From a checkpoint of a small transformer trained on Wikipedia.
Size: width 832, 10 heads of 64 (1 for keys and values), MLP 2240 SwiGLU, 168M parameters.
Architecture: LayerNorm before each block, rotary positions.
Training: a variant of Adam for these matrices, 1022M tokens, 10048 steps.
MLP neurons of a small language model. Each row is named by its layer, matrix (down: output weights) and neuron, and shows model dimensions 80-207. Each number is 500 + 40 x the weight over its row's rms, rounded and kept within 0 to 999. Numbers have three digits each. A neuron's up and down rows have the sign that makes its largest values positive.
A block is one neuron, or neurons of one layer that tend to fire together. After each block is what it responds to, as a language model described it from the Wikipedia text at the highest values.

L3.down175:476521562470529520524502467479504505529496501567507533494509490461473526488516452400472485587464515456522505507549446529450434469546487612545463518491490510519482472466560468507522485581467475489475525499555484516435530607544552531504478530561488505498485483517541492432562460488434459442515469415473527489494524469447487516476507515428474600546515522488469528512506476588476415527514
L3.down290:552551454490541509505459516540553454531496496528517490502462524530481474565343505533503554500486488448498527518488514490455504552476488539471548497471485536502499521484474489474530494520526453557485526553477413539471477490505480563484544497538543491481508522469511410480455470490435530456488593554496507464565406492458474494573485492522436497484512496474506536515503548614508450524522
L3.down823:464541588509469516424497425442548559553516494513487484561517430522437500486488462459499486467543502447535489544433468529483561474453489521451533489527485455491477505433438545475495512536461559459470558503500531438425469500532556505548501589444550520472504468515458524616544531545515483486474483469542462478497456461481504541501574540527458451533549520475480445459531585544449548499442
L3.down1312:515479498519464466490447506495493500519477537492463451515466494488551460459575533481515515516542496461575500494515554484518500504465511479523501526507446439530545492557458495448430496419488498486518477483536536502502548420433457486527525523591566488510513505550429458562500539453488528522467562509489509483436509473529443458507532467475449484450558591424474527453553475563562461549479
L3.down1814:472527439409487494522502530494492454481473452479515474547472506484482518526495471527614494474534508554474527556503524495529473519495608438510547476549532504407456494487515485584486476520582459459446509536522484543515471495517521527545571496509462522514466513498478556514521463504598484520452499500582481459465472535461479456523450392517503518449561502566494506519465437427539432510487
L3.down1850:436463512488487496509473455486563505487500448515408451475549533440434508482510476463543518480446498447485504490520528542534540478490428554449584439484476546474558528411512481531508545485489479519545476535454433500482484452509440504539505505452531467542488444515477461620458497505545482540520440508539543501547473510428450453504512399504501504490470518539443518448481485564467457580523
L3.down1950:498557522595515484440528515457534486498568517494647511495518471544478458483486463483501591432494512467516537487469470534456503531518494558462487477527508511461516546512507469483455504525480503466556536476498507462512444517500539495477568533483533472566511467548498504519454505524478501468493528567500530524518417456469445503528486475464524464556500535522468482518476502484457538547524
L3.down1988:425566523521514459471442487503513451509505484507496523504471504448536524450513543452470516500450481405488489518547526539520604495447541472450487447561496474485498498506466557492412516547558554509521533488472461480524460522548409488492483413495543524522545502508571563478499424480498467461541498535465547516511502540471461444524544497435497570464576543528473525477525528478458502586433
Adjectives of rank, extremity or level that start a noun phrase, mostly in sports statistics and results, e.g. highest, top scorer, best, last, total, High points.

L4.down119:448516469453580442591488550516538479519490515506502479480527518459569487521491575440473444557492489541512427555533467524469485486473473489584442512539514489520455522446432491469520470425552473443490538467468466450563534475433509552441407509508439484631515484504485445443392532442544470486454483497470548464518429515559507485440521516486502466477427448478487456471469501420475476470525
L4.down138:493529417525475557543443466493510467550469533467519487564463545582587475500559468509490492509499475517552531500451571507520474465482522597522470408485517423486447483493471519481538581431472434543481493545424470547481615457490477593467499601450464503487498446523464515485496479498544618502485466455483509486511509514517494557488491523469450488510438479471534404526548540563529494505424
L4.down214:420499551519549544457500461459498536504464522482510485471502496422521549579567494474373469507528522435536525451433499545433461501517463549516519523571525492486524558469499547553488487461501555516567481472485522462504540501536525520552563446574487531535557448572482522516471419483411476485494436508484425516435502498419404570507545542490462548453506518489421552510425455544484571497535
L4.down559:451523503503490489484555451501503577466512460422552555513483508459572521510538532451515471438554496432468523448500566503467461430479516482545468494495446490491504434499440515456498468508473475477492511436536503517510531519517529558504577518507509506537441481500492476545554480518533491476534507515554537577522458450522486545560475508549525483526579500589553509481558495524529486539457
L4.down1027:523571455518496548491532516447505514447555417486476427420532488475432536417503554461537518480493528501510537493504484497503528508493453442522529526511441529549516423491520519581477505490505495471506473496450446571490520443463526512451414480445497434463533550565494452545478507490554507527520493484508514473540532488513451522517484464442539517508466505566415475509536508472497509577492
L4.down1141:489476467489463516442538522437524518514552442462475562468517417460543519609456465517564506497504509522509526585589401542512546488462524482459537503425496438480481477532510458521579501507421491468571512481526530481476513502517541456622498537486513517436578416527524455445525475534487559500471505486543467501531473534500551588403531469529469497535466507515506500555488521485573498391450
L4.down1444:491497549486501472390466410442479528465579445473481475447404532522519459472551480515485508455531511496538480490463533554510566516555501546418569520495529511444509541562540490478495508467517457458504407471457426494540548548442420499472458527488463511538498487496516467542418507426534574516534465455520515512527509460459541456491548545496545502413472511494498477522524509460427495515433
L4.down1975:526530430479505512470438503510523489571461559492464514499492522569505470591508455475556464549438540548504502568538525543536503480530424559476505554477558496501511493548489521520533515487406510495506516518495485535528484423560591506423494544473481536457553580575484543501460550429500554432395492533463485483499443608505485470519461546480538468495566446495476502533532440484440450448521
The word piece "at" inside transliterated Arabic, Syrian or South Asian names (Hay-at, Rah-at, Q-at-na, Golagh-at), plus the space after ″N in coordinate tables; weakly, first pieces of personal names (Nat-ividad, Krist-of).

L4.down325:469538530509471434572530533509494487496526481534413507535460593432431503451459496486536529527502538458551483497468466485498465475532487484449433467529515490556556474497514520513483531463519508476446482469439467461493475459499494534543561490475468499567515491516472478474504524513510498542519467474505487454456506442539530502535469471465527491583506531517530466515498549501571515547480
L4.down761:476496552484481490472508455511469518486525434458448561535527496539501561476570519504535506434497470488518584505477455525526486526518532496475541422508510556483466519439489462478551536520553488563415477469529487509511368553455474529474536476513527496479550447502474522499420464480511439483495502494570498534473513461524475530550468438553539594472614560543520571470507551503538547471510
L4.down956:465537507551501559444466462477551494490504456475452528523533551492448532510503520493505455439462462451555539483535533551509568500496477474500537426508480498562534499507500514477477546471526492508462478530484475507598481486454512507497532479495505516466488432439505549485372496514503468468417506484478462515530546470461568515497501468494503535492499534556518528536519461519477579453513
L4.down1446:517474512538458541488465545489463553509494486470465489445470519483528551517484502455577483535513464550477438457546476498551500513504435494483524575500472457514568486502561579571505561511439542480510472566568550522488455496400546538558501507492535492475512459499489612474443556518465530486544584514449490461469481510551554592554518439465484508523550481513545498525499540517514616528543
L4.down1718:480458507456472473453531454528498502516531408517455476445422495515506564453487513572551528535432517525548498460454522501500506514448570446421451553443500496591496516521524581478538458507493467540510552535484588561481436446490480490575485517487559465486564413570472536423494469477505502543529516509467461490426496545599474496471488456496507522493523519540428512430481488475504486507493
L4.down1860:433442520454520519511492561485550504466492524466505500469476471444502515570461506596531503517550469503513534508498492531477505477451453529530533544543587506515440450514506534537463551622466534480472515539513535538529437462554517435519484537479410511512510481477497586501461475449479504564541537503518548503395516458421533517564472505475447495472489551512524478509447488452554601478490
L4.down2055:456467542500452474535522455470453431475478539501523402549538499479445525555477530453581544430533475525457523499547478505458488500512462509510516488487552480569465545479457507486523578525478451505503541471513527542511556487512456538487468528516566439505486497468492523449472494547498457557456517473469535454472467471457530500453485510529482510507537555497487416419511468481545475515521
L4.down2063:496519482607436545532447585501453491494499514517436513469478510465539497490480500499484521545501484514460437473503502465471459446508497505426521458520383553484453480445490490527468554473505544455450500485476500506542391463523566551516566529473560489510527497464573482422469536456499473512512515514447483556450527472480546494589511497541497555472512463541445577491390541403536458536553
Nouns naming an academic subject, sport, section topic or profession, e.g. the subject after a degree or a heading word ("mathematics", "History", "footballer").

L4.down648:556507489391451485518527499521497513548474493542492479569482540484474483475524473540563509517531468497482482536527437496477498470425542513523530517504533486464504550492522520524506591552522553459451507539567436483521521557561482512457459515483486512431448424513481494508486523455553454476484508490519498511460450541454475389499529517488478508519466505508516494528499511513445448464451
L4.down898:496582535516517502444562474491506543487533461536538607469483499532471465508565482458471511477520502509519522558506473517493531499519509490529484475570504549480547526528492365511486509515572455535498508536469469482551514514445476484453536488521446497443508565477486506468481491467501492404497483536432525515463430511545502545556541599489474545485466473419439453470531447462505428502554
L4.down1070:470523519492508503523459470539482518552500464474534519573493480533514524559463533497530515502516476483562504490453478530443515503512497475440562480434591518436535494454584481463522529536542441442459498467516509477538536504515510530530508457504563471535474489509484504568472466410483526500524399563560561549464501459499512505469481488480528490545572475580567589485512469488438471489554
L4.down1089:536481504481503507500469470519537493499484492535486493477504528526532478542414509552471465510510551454522471467476543480386534544615509407444493499462540545585514564558499492524516448515485432472516535528540486499572532548540495560481518527513509485532545486503493455432497496465501512437497384423475542454516468493491499463453455517524436453554519539482461480518466501488494517527479
L4.down1172:534596554519501470549480490540601482501463465478438472535467496518473468495441495484593501457485488494523505548475500491487459495415515481440487498544475477501490564435457558512518457507491507515527464506473510638532458528553445552497477522532549453534533494469540556505450469489552433555464534518528478492560470472445479549501505575528572515456565486515423495484533435445517490475510
L4.down1509:447518546484552475442438481482542491488513510525491444492503614502521464502530518450530414482521440473513480515510433547494554507536544441437498457472458484467514400518532474479460531520563467494498481498444529447495496599481580553464504515497497477448475532487488488529500436544466563526533445531467535542481495486509506493570497487495483501534469525534468527457484522518483484455547
L4.down2045:498549483463604538478555473462478531477485406519482476509537541425493511500523537419438505391564518490547492492470475511594501527372525476477502530535460473472502496505451516493499458496477464476432489509455584505564490549483489483489586521578552534528425484466480458454509517475463527495545478499511474501511496467455507499409492529462540529559552497475430540468518498503475501515509
L4.down2145:490555453390494497507543496470514498444560551539514502540499475539473507505582441552442543460483507445515534456492480484502497553510513398580493498498488552476568495390470507484431534515570480479539505511505526515491476579559490464470557468521561513521498478494521494519448482520444445465447545513462519505550542446473482498471642534431537504555538512537492509466581468506509483472544
The first word or piece of multi-part proper names (Ben Youssef, Mount Suribachi, Tel Aviv, El Berkaoui), often in lists and tables, plus early pieces of compound words (Fußballsport-ver-ein).

L7.down469:457459525489476560517507534433515545472527465497535440491505458491577482549527500504485501548472490463474473546390481494546514444478478470451454557545490482457520498490424556485452536470520490523475501482506459555486538521451463452539521488499486513550473401476466555489413465515501485504469511455566520518486491473512431473450467499481513515482539567470465527573454516470453540499376
Number cells and the spaces or pipes opening them in sports and census tables, mostly right after another number cell, such as 228 | 224 or 77 | 11.

L3.down13:555515506556488494556505512583474506506445488471386436478478455508458518521535480491497518469513504461476479536504494524545492530539498529454457513467518518546502511590527507500482489478561512496448517484505550494498453498439568540452543468469496511397449452575529495526461436531474440541487563472476507503475467473450570524600546485570459491534531604549461582469531497522505474488509
L3.down881:503546530530484474445515517493522456501484473505424499532510491543434505510518480543585517475461453440514564520456514592594583509493500505538486506497478553594467503496487498492449483485513504582506545588496504501483512477499469553579578539469496526539540495517477501508384542555497551542457472489463530495466500508512487477531511493512511499518537492457519476389458498543501523506507
L3.down894:504529429493457526458495482448469496446467499539490514549538487600495502436558429508508513475481522540484458537487454470497465525535531465469510467530468413510430499499462516504530544559537469522523481490503425415475557514507452500526427592479399525551463513506484487541477471458500508460512551471516515500514526546519494538545522486455568475503517495502505450497454490470566490515490
L3.down1032:432549507541493522474482540512575454471462564490524519607576519595518543489522491529510486415457479424481514497490485533519549425560495535486532558550483495574418489489440507426478531456514495530488545513445566480440472589521494545454573535525434493649453496538494506521487514497518503550432533460479526488542499470544517533576529482488500469514582460441438450549507510447475424578547
L3.down1371:444491510545507545516460572556479436521489547546483473464524426458495476524543491578529464505488568512505502548490433586540492468516526474505505530431535521479499490475481436501504590506524518473529525433516555494553423493451527571469491469473460494512454454515524457526405490498489509538451452507487520508464534579558469554574526576540496491505504500470458530454529549459490436540561
L3.down1507:554541468563479549438518486546472454527456520478513485544532523493526541474486471393520522481439418559518511520418596544529500527516496465464471534462462512475417511520463444536504541559478433538553515441477504494447478539569430454533394521472518494510507516477540472500505476509480483446482469519458404510440494549475567541499509507523504558507544502452496497529486516512460515497480
L3.down1924:459535539538487463495500454469494518519482517519429502510558500506500568480515492590444506442532491487484531518537535556520563595553492560463534480515505507443432489545422511501485549541489483435509450547496529471573484562497475534510498462480583551500521468523494570534445511481511411465472453492462482447492515472477554518481474482494539555408519534553525502585542474614463493509529
L3.down1990:449544539536514504505528453476471505498454483463430515503550525532507557451539510520515515473496518472481514543506537536582549591550485504492505493514470549506438473559433499501454523495504471511455439554519549462552507519503476538483526471513562572478515456539479517492410458474496431482463480494507452514501537482525561506527527503486567526441532516556531516555515512569476533478497
Occupation or role nouns describing a person, mainly in list entries after name, dates and nationality, e.g. footballer, sprinter, football coach, CEO.

L3.down212:545528481543568527490478522544423477496477595450508525403509504494503413484536506528512540426473530529426531461482480577505579486493430532571532507583478537456460439529496552441492503547477568432507493547493482495514403485520454472487592520466534516533510464499532492512483566511475519523450478555543513477494465514475548479501584508531518464470509544546537510483465518530537471487489
L3.down593:472502521569561470491473470452469458550487455520511538555506495541564478522437475445511570528543483534443533500517478493486493475486475557508470493478510527441466540514461488484486499481451498531529483530455557577480562537497534514502454563425460441465431545514467528486429556534464544477503502472526488508518459497480467468472577468481484476497523495497558440485528511505499473486418
L3.down615:494469571472541538474523459474434512475542527577517479498534513497476518512613535517519476494541476505588507474519478482511500582601523489475510560537578554397495499474560584541517530554458510550508476522528500593524473430468480527490512563582546546458478488458589518385449510514529458453518459490524580555473522526489574519522518506516498575497533434511510446531456544491497501441494
L3.down797:440562534441520493518572534541531527452485461526440514484553436495459509477563532489434492431521546535500590476512490524466495484495501497446515564517509594479488420401477560529511507493551444559480564559585493545551532452534478489486438502496518486495526427495464491439552504547468531496524411491480544525484471444462511404546517512483580558504581499509525550566478531501504526463519
L3.down1213:494486589477517498549501496455435473521446482530540511433503503582516499499531510501612520481525525528522503519504487430487504492533443521505560515500450525504523504407478485528533429458501482524543509562576478504451506519452488532519578495560501533501420493524491487435504562546426469474545559581565529483482482511484502426461495506556466526517509496496507518555521565532463535511496
L3.down1406:517496482499450459462510484507501548526485496530461510481499539491425554451548514467527446496507506563578527505471481504522511462462503501451488539477535515440509432451550465479503497468476484500473493544495482478476486533466492434524512545516554477471515479467464493435510547474501481459466553542525565478453536478506596499513506542529549467527487578437539500475496488511578521497542
L3.down1488:492498530530546431527515518540462465594501446483459530488524472538481502435499545475494456423504492517413513461436530559549501478471450541487564519538439524420512437454461516546516514477506529470547586528584443535522561510502466492563505515486513480518478426492490518482448532528443529480508461488500554498519478475473536466527525485553529538522515540467538552490462500516461538440465
L3.down2007:499476508527467457541512466497477491568462501463478524515527496469581548451484518509528512407505509538496414552490527525572513550533521480473526477520444510475450530492548522559542564432465567485491525440429510469428420470508475504530480440496529480586496433508527457492505553532488450530534457483525522458464462498512586513449510523532485473492542436486411487441498531518568481522526
Three-digit number tokens opening a number, mostly 18x–19x year prefixes (192 before 7, 196 before 0) or counts and table values (190 hp, 187,013).

L4.down77:472509483488566506450467530529469458529495545539452540513498575560424466485508446550590504485528517470434487481509507508526550451556492456536574475477550575513522489507475464531533424463445480556553471508396447534459468454501406423473497516466583506542482513483533476425470481482491441474542473551563528456522511488437491517479478503532497505457531547488454490492456525566438528531471
L4.down533:575479470626478466513478450482526509570480532461475572489490545510435531536448479448554480454511482564450517476495497498558457547481508536547522550459475439440555408492459508464466541499503491494535519539423411441528472548558501505426539510518520480527500434478537456451473575525529450445445449517484435493503470582510467479503481503585511587490564500535462540558486507482498486527519
L4.down721:459518507432561568560515499502506460502446461510538496404566519428469506436535553516494505479539502488536499418507455454501472516515485537548545523569517434500472453425489494489517495481414464441479525502491477407532495453484478549477482456556451518486407416479464479471535493519488523438509513449473525491506453507497472445485539515557540528511469534469454473540563598564554538602429
L4.down1147:514521531446492521440555487532543464473472457523485542502537504463537519499523583581667499430516470486453495494593522410502533508461504465500531520450484522495517476480532567510499494448476440523557535530485514540513482511504437428516519498487560563528502514551490473404472418509477504487510499452494508519558514501436555471517421489496547565520549498548530468552491492637463522512472
L4.down1390:464514537520523522514523563492454439545517418541459488452527533537449511548488523534502520514480536575544547487509444498431530430472531490469530497482446463535478577526512425522448603528465544554507492500531548503483377398527505451458543451512478483501515507515501535510518531462506511493495487521487542510449512458491412529480493544556470504563555443536504460471461545539439517469474
L4.down1670:521454509514550493496548468553511463621465450466387498489493500508564516522529471574514435506484512510409492496421562510443536527484517522479533569484468505504485489475474544524531478493438488497525588522510570517563497498494453484499530488502520486459464474468541460462488507497453519471473511513518547455505486483455588465502482446511496480514485490493505550487456517519461458492505
L4.down2117:568497526538450482488476481471540531483532447511522506484525491501499550440534516579517477473460521498589497522444533515531504474521465478537536428570527546532543474508533461520483551522529497499484531464525501463452472531605545515522519561499475476509456468498481497499456441533528542517493473499553504507540448588561496611425494595537516504446518494471511417521451485569492549492509
L4.down2167:485492489430474514513516469521518433549473500584513473534531529464486522438557504514566492536556481524493502549506490460493512484495473531462435479538544454464453523464509429541518476519482432533498543557451510471507455562522481423496480510431453457555560475502447577518466484508511465509499536496561509499509523479480503514506517536539472513494553464499480513546543515481464474492436
Two- and three-digit number tokens after a space, mostly cells in tables of votes and sports stats (149, 166,864), also counts and year fragments (191 of 1912).

L4.down329:495418453474509507564540528521436475456502471526485491555527495440474526533456483524552472544517494508479487539477559480529452496528498438484474494506553445476480523519511541475496503541480476467468481505501568462520549536441399461551446546492435460518524462473538467539475477478464614524480511505553527439528540464499572511496465478576512534468525507545414481542478502481555454531549
L4.down538:487514540437531465488571535485424434510438485530518504512497446469509517458496563485516480466510473539510428516538510482533527512484530523543477502540593506502462513506419513555496545522491455477420531462464514559522496481445539591521476443552393449523469470524545503499537540508514516523499499470480504461487492507503489512460478524464444466490432445486457415526617425537479459547564
L4.down668:493545549521482496491472488476522495482529468537467451511445500457487490502511509479601539516426510514495493509478446540528508448462510493530485462504460539488553513483512493491493524556520578392481419501477473498494502422476418524481502485494489525498485492505449482584504462475526507511503474560543487549504542453441484519501537462486559558467490459494514465495468505437510498492512
L4.down921:473536465488466514524504493482518527500487494493457481484499446498431510546482527534530493529484494507443470517530570418497570513453491522512414461475514436521524480572506522513436488555539506519437500461488508515487554529509498582448505450585553565443565537459475543542522498479464503504502550447529508491530472518487432460430436536494488503462482580521476452549468518540488503520598
L4.down935:503529488564446523478454491492549525427575457495498494529460505592551514587542561521550565565520500520541502604463505486546482492433512559546511534463542533476565466461479518510488507530493497464457489472487526515484451472559556502517552408523547541451539477445508484536461523513577563517512523526502553484494514540419484546461446521503475418489505522474476444575516484486474576492458
L4.down1087:577484500526443513478518529585493528497521516508505460503469422465448491439490460516475470529509484496510455445505480473555534402503525524498520478460542484587532554525505508533529514517476417465476541565511490527530596568516501546476502493460471496556495462501567493539519444474522490494458446521482498486498484493527513541452434497436449495456520506518479457508541536449510554483464
L4.down1812:515505603446499512520536515509563482444499568509516502508525498504461445492582500479455473459529513576499549514501516531541508542473556491570464509466537557545469445492556539533485516539469552542457467506584533408541548501457437452475562442510453528444559424521528513471494548510465556545463507450467455515491473522517532377526552480508480460565423438543544479502463434496462494496507
L4.down2141:466533564594509486467534432540450465465470543545490516545489488536461467571474495518546477473466471481529564501459506490479608549546468480483509534537506445471512528526536464476520507527500444433491518496519507534519449490466506549513448502480497523566560480485505438534408493481452508576505536528514436496460533432538526530475528491491507436494477557466450448488468544499541492409467
Rank and role words in sports reporting, such as top division, top scorer, Premier, head coach, at home, plus name fragments in tables.

L7.down1301:522528516451492455445529521526499478488536510507511524442478516477541443499457564504525464539532493438530484537482514466524536542546542512449416533543465467525460473524496578549546509469485462503454497442594547441515519458511480507496536458446473477428466507547442512503523541566465528526496530460567527468431444505524458515489483494481503458536443527474546495468370507466522506530515
Mid-word or final pieces of non-English names (Mirsagulov, Torghut, Ruud, Ismayiliyya), plus country or region names after of/in (Syria, Mongolia, Labrador).

L7.down1780:539522521521459499546533477603512524465466452455507481507474559469445454438513486476504507551496510568521463504418482450478493526496567523530487425478461528475536494473480433429520468511464580492544496507501423506527536533514467484491532438502513544514530520481544513463521523520477486508489514540445482489449444510410460555508486499531520519468516511465401477509403507568474444431467
Fires on the final piece of a demonym or place adjective built from a split proper noun, e.g. Panaman-ian, Gamb-ian, Ira-qi, Wallach-ian, often before a noun like government or footballer.

L7.down1596:508488490449476590581494534535447544578461447530495410432505461521529535567485512547526434530475515500496472491472518461524558534480464502472508500491451508482522500594498503449499479513504479543554466490510532548553491496526437480577503484533442496433545455503453481418462495554524460521506547522479486552501459456460519547481473545527459494478506599487533534469553478593503590486463
Bare nouns naming activities, disciplines or general things, often after a preposition or "and", such as painting, acting, mathematics, photography, education.